Part of a small language model's weights.
Size: 9 layers, width 704, 11 heads of 64, MLP 2816 tanh GELU, vocabulary 45258.
Architecture: learned positions, biases.
Training: a variant of Muon for these matrices, 1025M tokens, 7821 steps.
MLP neurons of a small language model. Each row is named by its layer, matrix (down: output weights) and neuron, and shows model dimensions 597-692. Each number is 128 + 24 x the weight over its row's rms, rounded and kept within 0 to 255. Numbers have three digits each.
A block is one neuron, or neurons of one layer that tend to fire together. Before each block is what it responds to, as a language model described it from the Wikipedia text at the highest values.

Description: Inner subword pieces of proper names already seen earlier in the text, often foreign names in tables or lists, e.g. Q-ar-abağ, Lord Ah-riman, Port-ad-own.
L6.down2686:144095143160170126133178111085126141116149116140109111161140115158125183106126133160140165115132140130134123107134145124080151255189142131136151101123156129141128135128124092162102132153151128123142131147146139128148107132138123138141113120123106123125088119109082118114118140105160165103

Description: Pipe separators in wiki tables right after a raw number and before its percentage, mostly election result rows (votes, majority, informal votes), with weaker scattered hits on words in prose.
L5.down335:173118154131112118133088091098131142120102122170166166162110101150171083102095123140106081057104107152100104149119135129134130129114088130150119144106137132107120180151126142146123116163177145156090174113120138095080145116179136123162131135159127121110109106126127149105106139136144076115
L5.down419:133130086078151099154116153154138089133112136145117156158105151129112138143117152105146137153145075106093091159111134128145099130127118097175116144098144184178107115132150149094146151151134174111170113115074110129175113131101136135112156106145119166193149120130127153135101128134115135141
L5.down902:138144131177128159131153067109130121116138138106125102116124109217113166125168149126174064167066104175120129148160092109093103034155118115134126095143150107120092166136131130174113138110110097136140089116106142145126152153115135129146113087092101144121126119110137114139129105152158105102
L5.down1085:122144120114145120165137105115088128139151135161140134112152143152101196115107138181102161105095051146099129150169140095168098119110109119138128091143121108169123165092103161167150149129156165114117144153164147125169085119108141126148142099107101164160113113116158147128128077125099128110
L5.down1216:094102098151167096119164095135155140133124155158108149109141133104115119131120149127112102174169129156134114114085141135080111144152110090100117150084147135144097165127104101126143135139149131110071094109108136127115138130134075112139135136142144108123136125140183116108158132130161089125
L5.down1457:154173115147118109123118145159145102112122142146121120122155133177121109143128149169136106091102118136104133131152133156111146159137130165101120170128154163115161148132080123098121103141140098166122100157151148121151110173123115145144194171101086133151170131114147092114134147100091125124
L5.down1496:179169120167157168175108104102122131145154117148119168141160139092142118098118115164075100097132123101145137138153142148109120127133070135151132109137128182086112147082141179121110096118102152105100105119108124155176129145093142093134135078121125116138156146119105139142127079104172171161
L5.down1885:123150096157120099161115152120119156167155137134141112148172170107156141094106121156138178125098120146086122105111118124158150144089102130138123109143156154126083159120112131120149124118130116103116129143113145121111152118155094155123087149158117116104153106121109167152102120146130148149

Description: Infinitive "to" and modal auxiliaries right before a bare verb, after believed, intended, trying, allowing, e.g. believed to have, could raise, might have.
L2.down62:157102149135126119127122145122084159152106104153080139128146133145137110196181119130112125129101113109119147119165100149124100152098087100106132148155156136120094172151154096164125163110061144166093113115148101099136098098093127172129145165139132120098106088110158101088118122141139124126
L2.down565:148118132141150106089147173122116147110086122139117155128139128176144170150143157205106157125137160143110111117122125097174132118144118150118146129142122141087102119118154175112134143074113154167105151149164130142149144122111099127110146119116180154149160126117173137151183139118112117115
L2.down1159:132097119107110150122132153105098087147096137113126129119147080114165156154137171138096138148119153138147138130113076141157095101127154143129134094153160133120102144078130136100143114097092183114153099097111122124137125081143151096101137132100158117177161175123116103077151122136104094124
L2.down1422:100061147094132157145081124104110136125111120164109127113094099126084158165151128198100141136139136089142151144149110125135095138162106154121152165150140125105089129174141089103217142094111147134136154129151142110149151169138143136135133115153123102115121161113110130105128119121161129109
L2.down1812:145132146149128154149160163089079065158113099163166145126158134108150117141167106112109129166148132144159123047134143113148116156117122119132122136121103090158127090152063125172137141121115118141136141085134137161126100145072136113118109156157130150134155079118147125137124086101126125135
L2.down1867:125154095124145134095113128080128143126110079155126128165144130124184143144092069156120145138160126138149107140157135076155115155149137098124095082141121124100108142119110075093175099126151089077132101156148146114108127107080083128130144138163114129134109116119130140117134158124103097141
L2.down2274:133155180095087126124059097122077135125123132168110104134078144130139139129134095120134103142094142105147110123177124128135122118120129117147158166127154118128077146108149144142115113120107130129120121091155139108148116124147119116134137136155123126143113098125170127121132129083123122148
L2.down2568:134106115098132116118115126122105142149120093142134119094103118160101121155161110111102156126161141125110166149152126150111105125142097124133128121121129104112101137109113140104130157086117130181129099132135149139120110147110137160133138172129148135128117126098162104154124145111089140178

Description: Continuation word pieces inside multi-token proper names, mostly surnames and places (Sand-oval, Hol-sey, Schul-z); also nouns right after "the" (plane, island, group).
L2.down464:134125106147152113155128145145099139115079116147170115099107125135127080110082158148135124090160132113139122102187107136108129139154086124157112119140118126133127127118161168145105146127098104110130144114139126176141147137126132094107163103124134170122086175166127143136127125097166145149
L2.down465:098117128128118144159153161154112144119155119052114133126122132113092110168151139085113145128157163177129112097145134125084126064106126126123128117154088109103142177101132130115110098100160119134151164138181115117162132143129120106079121126110135120152138136191115151122100169107121121097
L2.down567:131112139080127121116133140128161148138124156148140111135156085132147113112153102122131158108140133133143094094106119094129145134093129119121170115123123152109106115136110140137137103126112107144118140143166105111149104085150104123139131118158163125126165103089140140124084125103111111120
L2.down1059:138122183129140123110109143155151108093129122137162087128141129135125101136160148093158151173171129117173152155096124150084137156142131100125131120080138151140110130118142143090168121119150107079119131173098133101116190146086099096151097145140147100128115105132141165137099132128136149102
L2.down1524:127163138143096150119110098121104142095098163131143087123144113120131109107135144154145145102132112138119122109145143134143106111115151136166143123116149140134144070112113089135118107158102104144167110162149110124100108136124154142156129102171147119098161128142121100134088108143174136112
L2.down1652:125119146159114102131114130152130111152150078127105124115163128104133112095105141150081169086118135113131094146125126144118097122131140124123122141135114116109076085113102135113125148099163094153143130157109107157145060127130104121089107122151146159093116128166148171161090125137148199115
L2.down1658:149136164183133130116107122118134114132166094143132144140113104090121114085169102099108125116110108121161110127151117185117160112103093115128094154116147161139079167110186163124116099129130119182158115117136127161146110177130120108111136143113152144118151163124142167114103092158091118113
L2.down2049:096116121139131095161103108173135136125161124164122116160142146119144148148102103144157165138138142139082098155166142130167130148136120125144109156169119098146120112158108125082163176155124129169136114087158162112118124099164123118118113181154097155098084157136099111102117119163103155131

Description: The closing pipe at the end of a wiki table's header row, just before the line break, in tables like career stats (Apps | Goals), election results (Votes | % | ±%), and discographies.
L2.down42:109085134128159150124101162096161130078162168148145150126129113184184177149172124100144135124102110143175124129135120099105125133141138137118153116123130138112104115110184113142134068091090119173116117114155183126148127140133138136208166117136160147094149123124143150157144132162139149096
L2.down64:114105099079112130117144096156162171135147158127146173146110073128131171139121101113126145121129134157104134152124140131063132120106186142153142158119144147096094169107084111104113123149097096098139141132169184137163099127125148115153173140152185125069104087119118125109154146109139096111
L2.down1055:093096136125138150076107140146158126102165126130129137114101138095157153121109148081097109118147127136090086114097103078150157138142153121105131160139108169140161126150135146147119094102165112087099101152148131100160160157101089119112125129145122147128127147159133118130125136154145127127
L2.down1316:125154158121122097123130136156089125119147136205147125092148055184123143136139131149131102148128121106146101193148149177102122133124138103113167118149143123127136134105104048117165107183142131079116119168094102101178104171120113113152166143186126111101112083154123128128141137144118087159
L2.down1374:178090176093127093121161158146154124117123123085121180099151112163096119123140114085162115122115129150131148106150179115147171095125109104115150160126172155125143181123132098086111119136151123122103097139183135097136110111131173121137102143145158136093092150148096165099173097154184100080
L2.down1632:062068150113160114120134100102130119087155155103102120114137111185143174113157155146121108105139093135092173118141120137105174136110156134137131146079127172103145125112106143137112104174139130089119181119130110128120103152119114142122133133147139085102123121171123124144151167145111129100
L2.down2227:103102127153082160126137134126121126084150143103142116107123147101144135087157151146125105118143096131127118108121150108124116166150105111168134179141134094136121127142155173152130144074154152111143145155105076132122139128078118112152150107107147092191178083154118142132114117141109105123
L2.down2495:096090165147123107125115152163065136120173086189140118131178131155141093123126133161128138133119143158130135122131119131093109131113165142103160172107113147136124119122114169125152091105129105095132178139105161130140124139119150099109115173147088107139144111130118126150109107106128158146

Description: Separators and connectives such as table pipes, and, with, for, placed right before another number in stats tables, sports records, coordinates and vote counts.
L6.down819:138082141168127153123132120095134150114106118148091133126137157149120098116142136087152081145125166113157121105149107132134126102130121178122107135169168116130152100133115146131142135100098105131104077112149133095093100107180131115135118144150088121117126133168102121122104117148153145107

Description: Words right before a bare verb, mostly infinitive to after purpose or intent phrases (in order to, attempting to, wanting to), also modals and not.
L5.down196:123122163139117084122195084128120183162146145101125106113172158105136115110090122177139098129128107129139156159165149142128092149134139132109110137136143139132094084130091143062141154131153164111113111130154131141132129108131095101157105095142144117186133140094159135105088153117117162105
L5.down531:123114149089117120115143152138095158151186081125114125106095083137124063100117129146143119157101159105137133112164115119154173203128095105124106120125119167120097160080159149114107143124094135151120127098130163117109094147139101097113122102158146153158170093107138126106114135107178151109
L5.down655:104109183127153149152097115156158094080124123157152107116141162101120123178172126178093121148058179093144108158075132108167086140131135162144132159127080147141130110149121149142154108123101186159171142103137083119129113096125093164122125105092115077141116125156134093083208155144135130123
L5.down908:130123134133127154142118172128167094115137115114153167123155121118135097144151169140139129102126147188146098160087147168134114164122136147125119124186128172161090078137135083133141098099148167154123140158122149118094115101153134095117145156127102097150112107159090115141146089147112164095
L5.down1265:113164118124147114144149106148124076099112141138150127134136132154120126108089137125118121142080149132099108163150119187114158149097139111166124130145140140172124181130119145137124140134125133120104094120147175134118103134117102114130181119093132146118160171149128112125142099116131202127
L5.down1855:174123140116152152164112113117126141112147114149169093142139137142130080112155135126118101157121133121168123159139149112152112078178101140160111132127162155116077136066158136115167108087124156126154111130115143159132091122142125136125130133135133100111151135106153154121113152149148116150
L5.down2169:138146122187138116157149073155144192131160134133143106100141132129132120129117150120165113137114098117124121114141109102139149188104118091134092114124080144127126155110125155199135139111130153156130072135157135094094124125071111126102144141147138163117155124141163116135114140096135141100
L5.down2224:103110142168103098167144123131091160141154093121155153117114130055118112126127129169106122104086159155152126148122124132102141092141140130110132127148089106125120099138187140132098107110166174137101128143121145154101117126086137146133119121154156112122130123106131103140160130106138169127

Description: The finite verb or auxiliary right after a sentence's subject (pronoun or name) in narrative prose, such as had, was, ran, returned.
L2.down152:151144139134155110154123172094171091131154145132153098123126155122146118134151125109157137114171122105121115141124132108110107145134171066133140140117170145130137098145083111101144125098117095136096142120133123088116092138143173165095108134116132131135120149099070124137116126118160133111
L2.down1156:093143106126162125128142134146110114120121153146113120121127111146133085124132176095133144114121114133129118106114183156188134120145157149185164111130157153147100141086124085128135137120119143136106133077138142140172066161146144117153091105145128146110125139096108141141102114124175135101
L2.down1230:198102086140151110111163109141134121112141145163135126129100119140156129121140134130149126142118147170136110094073144134168153123130145141101103131130136157122141094105132135148156133175081118129135117142116164094116102122107139178147106160123121147153149165074124142161154135123133124132
L2.down1265:168153115146172102144180136131113091123169119126159122087161102159134114160143126148185155118101152109127119102152130121180147134126118184124118142147134128132100101105143141122169125123118149126105121175143106132139127137124136088167081126080115175133125110114142128138152090108129140118
L2.down1771:152114126141112113178106162091120131167082153114131142097128135098132123122137111106121113152142125144174114132133132098153161137128145103108144067136097117125095150097124138130145128163146171159154123140122110117119122123148155089108093107108144132140152093123143120176138077151139105125
L2.down1977:105074134143105111121142175123119084125114148146124135112109140149119111146119158137122143114130119133099143146135118122135159141124133135110151144099167167137151140112082133142118129127139135167136134152147167124154053127112115136128115138158143132129100157118123143096155077116125120100
L2.down2291:135116131151099160137129117103152095168112102152123122157130123130084105094103152123131176132129147156093091155135106117095192066112129142136124127125098145108130147156101125156128143157142098146146126121112115149146121103156136129091081085133135119113129068135149172113101087108142121132
L2.down2801:123111146093126126153076126116125092128137141163143123111109099128099107175129126140162155115157112125100109135130119091108103191137091117135125179143150159136114121124068148127150136147106096121147104115091146142120112132141103156102123153107132181135081134127081148151129098139112116133

Description: Function words and punctuation right after a person's name or birth details in biographies, such as and, was, is a, the comma.
L5.down1:123138091118166173138102093129110120113107083114136124111128128124145129113088121159083128114056148136128138182114146131123125147096114112119154145112124152132063084161135123138146138111148143150136117091102130124141133146112156055068129126145135134111142153132187121169078143100150105157
L5.down158:130132163159098108118162101113123117124113103141143113154068120147117151130119134118136121105107146125115146087157106122065079114153142098124121103112136138154118136106136141176066150117109109105127144081142180103111150130108122122152170101117130128118121160128121083125128189127137090157
L5.down997:091158124152152128099108114136116108082147108145127152133101109132136168141133174090146114106137122168192097109170117140096148122149139110135126131133188123096109137125137121115106110126142108129163155196139130085155147128115115116103169106129141106108165113137120115158130129089105146100
L5.down1362:098141120122115181161119155136118121094125122114137136110113096114157142149102154159149136137132143143117133121113141117111145129122157129156085109095158132153133124152159148096105103150117150117146142153129130094134156126140093153126098129149143136131121101125130154140136137132129117120
L5.down1517:124119130148112078126134161123113138162162150107091114150137118155144129132120111096149112148140140165160136108113161138118133068123156139170115152078184124107128145128119106084128159154145141119175138162086110136116130113140125121124136160129090155138071132123104105106121090153138133120
L5.down1603:171132097103136086073136092108131130168161104154162168149161151137215149089126122151164134133181100148095144158123183126099136130158194110109101084144130100099107138129106134098148158149085109116145124102093158116113109120140124145116089111119110119151157128126114103132139145173107155113
L5.down2046:177184125120078117151102138130128141137175165110123125095142130146129125138100057181153121078128094128131156125105151100130120125140117150127102134172138086116100101112092114122134141142165112161158089124122128144197127118126081101129131097082130144143185118105145105154106107166187132128
L5.down2634:131128149144169139135142089128122153147128110164131143112154119133127143153105121121164128153102114137149114153131122130067140141139153087164128167128140153124155127136155148110113120100082115114130124118101146162154119120154140144141123172138120117130090166124112139152158136156110142133

Description: The word to, and modals like would, can, will, placed just before a verb, marking purpose or intent: in order to, used to hire, would become.
L6.down1950:103170110097161117096180143128103155172137143131119152155097119118141088135119159150132107108083152139147177146163111109148154193108155087151146137150127160116126145092129123141123154093098166157148118122154136124117126165121107119106133106150145140092102132125161108088135125146128104148

Description: The token right after a person or place name, opening its details, such as "(" before dates or roles, "in", or a comma.
L2.down939:092180139129149139122115085130081133121119157172107122143104163146091131128138132109138121126139114151126115106100071141155070130137148166123133109180118101117187162141115110147166158129162124118143140167133112132116112129152142128104132139125096120116116158132115128113142118128128103107
L2.down1068:154132156120126128091106122113103101133125135140141154104180129160118107172103162143143135103143183124131116164103121151128132145125096119132139143127138178109104147128153142115122110095110158102120126126130147126127126137103098140092114100124136130133167146119135102139121146086092141146
L2.down1079:110131100094167116139093143109112121146120134135154136117142140136126174126135117147139125170106169163118173133062107142122118166140146111102100125159119083142171081138120097129130147108143146117115190114123078108160090114136151135117145127145165127157143118152121113161119093109162115116
L2.down1166:130165146132135146106121137159110137132120175148126110145151113084117156078104139138132125148156113126166133141112127142134112111147084094187109129150143118116136173051160097113169091113128090098165126126123081127173151112145108138108127106115105143133108101127107114134083089115108106139
L2.down1729:119116100092132130104105117124140145117136138104162118147168132125135123175098127124111110125140142158127117106151169143127132080162090140148111142118167135128112113117147127114093164099137115106140145143136113079128161128125113098124074153102103181116122148145099102140140075124070131141
L2.down1942:103160126141155144119156144136118157123142074113158139120122113092096136081130123127116082126110132175168116140108160106116134134126134108118082117144110090162135162122087125186124110116121143145121104149151150101111126135102129125154149100089115085074115097113123100116150094076154151150
L2.down2275:149160153130123095139120133146120103101119160135120130139115086144149112151114139136107107120175139140136105124146160148091107121136142132091124139149113125129154124112126099145115105158121167130120132112118109153144114137134126126126139134123129084140165177145141148114132136140114107114
L2.down2357:075170150141091126136109064157111132101140146144090128141124133172125108140116130115127139119169110116124136171113169125100103122132134147125147109085095137122147129140133099129100112106142131053071104134155103133133099104124099107164123137135137123107109167131147099139137141099106103118

Description: Fires on the word or table pipe right before a number is stated, such as "population of", "peaked at", "Total votes |", "grown to".
L5.down116:152140145129130130112140123155112137173081117143144111147125099176112121124136139123134130147152129134169150122082117129131099143127145145124118112101195160147136116114142114099136149136075125135132135159136092140121165106117121114157140174158121133133149118101121117125121132093142112126
L5.down137:139150126147125140150127099112102144137111129176111180161101134072100138157081147157155129150127141201125121169097157131130140133128082136123143129101104144133117137110142136126136129128160102114117130148068101119098189132089154133113110150111114151089129118105104097125174141146135120165
L5.down1220:127103154097128120159113157142126130070131127101134120147065114129132120130157114140120163121155109088128172125160135143051136146128115116146107079131185162119162110157127110125123147127184126108134113115134116113123097161081103098129132127071134138096130149113170095128132175136137147175
L5.down1482:155115112134194163113154147092119100139109146132136117125132138110121149184112143137126136170152185089135113110162121154154121122152146163093109137123130171155148136170138140114135081100117148103101142121133121123099130133163149115148114131136131125130066152106147096156125093124176160112
L5.down1560:096129159145125154139118118091130118163168158146146154153077146123106151138083095086119157116152148106133101118143075110149136105112150179150116112172120128120123098133134114091107130141133135173139120130141131095139130132116170126119128102147089116160156146130092134107143120173095143094
L5.down1824:158144140146083134082124157125143107111085140124137127152110132134101149127106143097186096162132089121137118151145134167127136124149117104128118153090126128101142126135106087158128108105105119131112120126087092142104125136104124130134110132149134125166110077146129125155117126140172123141
L5.down2651:135109161153104154132124186162150166118097134142142117116071135169111133138144133101076130160135187124156154139155106141153115124173126123091144127085126131115169132079153138145138124122090123167135119126095093129114096071137154080129080153126152108130136141165132107134126119117106124138
L5.down2699:136133178095142093125132086141118162112147101089144166094102128163126125125114125119162135091149121098157114108145114138142142142149144103122152160124147125087130139160148122164107164149165111128171130160126161152114123130135070148142165127107177142139119145173129174105087100150118156125

Description: Column separators (|, ;) in header rows of sports career-statistics tables after competition names, plus main verbs in narrative prose (destroy, refused, discover).
L5.down790:162081099154135108081153121132129112146146088144129154118146095149137087136143156133141123137051142100109172111146161137170117184134118129113129101123109132132134114120124137123130135157125146130155140114112138127132147163133119103162160136127145148126111168166082157127122124123101105131
L5.down1120:133156160149123086147179146154130097106159138147090149109162141126130128137125168124136149094105088177136107138154147153127120176114087156123126068156141142134149161129170112126152126124137138122126146122128167116103113117122156144117173135152104178124134138118150138134121111132089157082
L5.down1155:144128111119142126141149140134127126134123123197166172141139109124130103074123142096099117118137100131143123103169134056136135146145165155132116137153111123161156190142090193121121153109111091125158147107120167148108137144107144148120140117123123143119128161109095117123106154091102154173
L5.down1171:118130097098154148134128102131150135155132140080114174062119118144092140108127144104152087139135144143087119114123114107126118151125125125123109148107150134155115083121149119151118134149142139154154097116169122147139139128107129135157137129126123174107098112152107116118080110160151147103
L5.down1473:126093157110135117140146153099150120123111084127133145117161144175084113126133096121167142134107100137093177131144099159143106085103140067132109120152146162088193121143127137080107140100126112102084108143117164099145153085152096129085143116095143159148141109098125139057156105112138129143
L5.down1746:102147141122145141094134116080131150125144143118125126083131132124123132142145167110124103095134128118128112144127109139127105098119145136128125137165130076135181049127133099152170154141126132122140144120144144139132102142164144124122140133077143147173150106143137102152167140119130140104
L5.down2427:119181116141115161118184133102139087111153111151143144099113156101118105131148104129149085108087090149136138112098159132066138127146101156096146107135095070130123114105146083168092113135112087130149111085176183179134123093119138099160113128143094136159121095111173087107104064135149123127
L5.down2803:138136135130135165111100136143137127098124131157125151113116066146134182133129138140172153147113144143129101134112107132098124171127118143128119121143134154102143106137141105112144158139139126131107161173161124112123133129154142095105117103116114120121123153157137114115102085160116088133

Description: Commas, often fused to the last piece of a noun, that close a clause mid-sentence before and, which, while or but, e.g. "parade," "atrium," "Forrest,".
L6.down2057:165091160125162104111117100079139133148113116115156110095117109178183137155096134096131165124138116168157135147094177117101142118140100127103095110182098137124128151137149146152134134111141116174111168113128084149109091135132115114135181144149131102112138126179101147132170136111120134130

Description: Separators and title words just before a person's name: table pipes, list commas, "and", dashes, "Admiral" or "architect", e.g. "| John Popley", "Ball, Lara".
L6.down410:135136119135129127150124149138085132157111095093138126126156115106149127142128154121127178116142152144139141160127137136149146055124112136140143141099158135122144140171146124103112151111132123124122143095121106146166104161108173101161110117159135144121108134173096098153140135144136104137

Description: Pipe separators and small numbers near the right end of wiki table rows, mostly footballer career tables, e.g. final Goals cells or closing pipes.
L2.down29:143108125159134144156149115094137121157113134097138088135159129121122085128148140094080082091181119089137075109122113165098119160150138157189124143096153093149134113099125118138158107136143145107133122136174133149130094126148098125111127120143115087115119121123121115138105153123173136142
L2.down128:089131162135112148125125128112117099131174158134103119133147123141115149164132107116137096120201127133110120085189129171109131108136139124136175116116103127130143144121070146126109096095099120104125156130108128159140132127080135137091123103171125139121127137153130107142101152147160172129
L2.down530:153203128122101125133125162136149153150082165131146083161170087101162151141167121113143147125115126129186118101136163144138131130058131181151115076197111111124145115125160104115125098095125134184149156113101126127115161142133123126161159084130128173174138117132080140144103147103112112104
L2.down573:166081161086123103118098100119126135118127154066121123161142151114101131104095106084173123130138141083129128142130149111104124126085106127132101144134131145155161125176161170124148111162125148117138176162128107122111141109145132103105113130148129157131129142111094151111100141122106120100
L2.down1377:120156100112125147130141126085115100084097128128113158147133147106113122121092140160118116109126109080137111137114088133148147140113124150139112109103143155162124141112138135165147088193150170104123159115108105117096156092122139153154140099117137106153175088110120149102094088119145136106
L2.down2404:133116089142145103137141161145156130104121130075155163131131146142137145090105122124102102131138104105111116129126126115109150125129090091127141134135168153130115137142116145137110133155140116095142122156135133097114092172127132076152152161150152120111132074138131137122096126114089105141
L2.down2422:132122091107156118148121129110123117094146079115183173138101119138119118146088155136119125116136095114129135081177144146104144104168159084090131127133099153113112110122103086146122117126071106127096118120141105098145111133129114124074147184131135140136101144146131112127122143146120151114
L2.down2593:118130126157154099079153154132128149146114112101119124116119129097125138151149092069134117152144153127136125113117102158144131104120124132118147139179159132096139102136138116205164122109109064077091168135170128135137122124150135101147120089137143112150139109140080132146112179152070123146

Description: Verbs and time nouns in biographies that lead into a place, role or duration, e.g. resides, served, spending the season, four years.
L6.down668:127143155083116102120097118098132140126087149147094110118103148142087164156140106134152123141103090134111104121139120162100119108083138126163113132123076124142164128134104109124121112167155118167138093117090145119113153151144118126099119145143095140112100114150104137109108156169101105098

Description: Word pieces mid-way through names or phrases already seen earlier in the text, often in tables, e.g. Ou-att-ara, Jumb-o, El-ko.
L5.down79:135100165091116096162116147184193134128098085116131103156132126157105113096123135138098117108148123118144143127166115160143131116093117129143145121161118144121148158153094123135135082160147133138145137132118127083121137107113124098106079115136090155152111145076073123115132140117135107128
L5.down115:136122120147092123150114169147092110155091118149131135131087167135128101114103177120157142160155158124110117138134105123187150056122115087127121165157123133108137154148126097117151107119125140125134103115127100094092153131172137128142124150127105133139141122147086166123106173147143102097
L5.down443:120141122152153133116149138103171150129161165141163095156110134162111142134171111152147122152128130146183116136146127139038088230106104161090127109154120139166113135129106144130155154120122113115137114119160177122130144145145136105154137086133096127131157113121109119167170110148137137144
L5.down563:153115109125127124110116131125114129123172163143091111113102118138122100147113120106097167151160156140098087095089138134116103172131156189149115155125164120134114120111129121100153164160162097124050101094133130147118120114117129133100128142093119130142155133066132103133140129121149130134
L5.down1210:113157125149101108106168154114155140110140141167153085114108108105118122126117130109180126122167164135208115121157091159147112226108129117137108163146112129117100127102139133119130061157110104130118149126120117065124178138156153107138148180117108108121116121118117134124133125183098137085
L5.down1721:133117107130138081101159114128134148135069100092137126158149145103137145148112101133100132096124129129156129142152122131087126167112123117159147112136141105135139129103142108151124159132113152139120151118119120156103146146122095131111099141127162159121109139103133121113097114094176131150
L5.down2031:097123155154113153157142176135171112090167088100161096109091135088150133140097125141143129108138137135110156156129122146141133078128112148120138129103144180137111127148148128176137106133152091135129175126157101131082123120076115139120180155117118147156122149114091114152112138143138086117
L5.down2578:087083094118146124150133183178146134115120114116136150124124157087120112155106122102092143130104125110097143126107094102115150143164179144125104124146112154150095157131148104124166122169160129084135125118107143146137150169135090113152169132132141105183082138154132155186136121171126067132

Description: Pipe symbols starting rows in MMA fight record tables, plus predicate words stating a subject's role or activity, such as serves, played a central role, finished.
L5.down885:166147138121132171085051097119128098091132111140129129095127108129172106089107086122122128086143112126110143127105110099130099090116142128152133073132118145159086115124120113104118135129145121176114132094083108129075189108107140098138063140140105109141112119147117113128141147125140114101
L5.down937:092135090144191103122078104132155117133116160102136163100127099117137155174142113133179147093147120168095093105124145113104098131101112123133110124125105141132117107125171117145126161162130160137102090115098137096097127114135146130141135098136131185156115143124172160093120137173133103138
L5.down1445:131118161130124146146087104131136116175136121134100150113106132126147102125098124128141136133089146136116126126090148159161125197094131109146129127119123114167159132121156130118113142154135160139141139174133106127155113163138172091134110145116086087113140126065105115144112141122116127125
L5.down1624:097147063163143131140128174138092110152154136111156114134157105137151129135120091085089069125180086143131140159131143135074139139124102132117138129157168126135147110136130123135097131144128139128114145168106121132116126168172089119137111159165118083131121122098128127136112102134096145155
L5.down1760:131117126102088147144113121151079099157113127173114105114131124125110138122143154120097084139122118123100119091129131113104134108124125124161137139123147160165111160087143111151136115128163159168128114153146118147126182159146115164119134161164070146148093092120111102115118125129111137120
L5.down1792:126129100178142129164137129168163116119108083110151158063121120138095148127112128089167136097114179146129116110142110151160131084121153157141149095147127153183122141140153107116084090156093156139093124135110158101078142128139131131130148117164143121064119094149147133149111077151123124120
L5.down2347:121113162152092160117145126149134134140130151144139109137168153147141134139161098137151088108151077123132171148188105134153092155109104112155122173078181151126143143173156122155120123113193108109109146107148137131094127159119091112127154135114138131127122136117135121134135156090105099135
L5.down2617:095099131144137144123147160147097137119116116097154112113132144127122123129121082106147112107100095114115129143133157120059134138153127095204126131110134167145152163185132112135132166147103113166106121098115145116140105109145143124133148117205122082157130120111121146150110140153179148139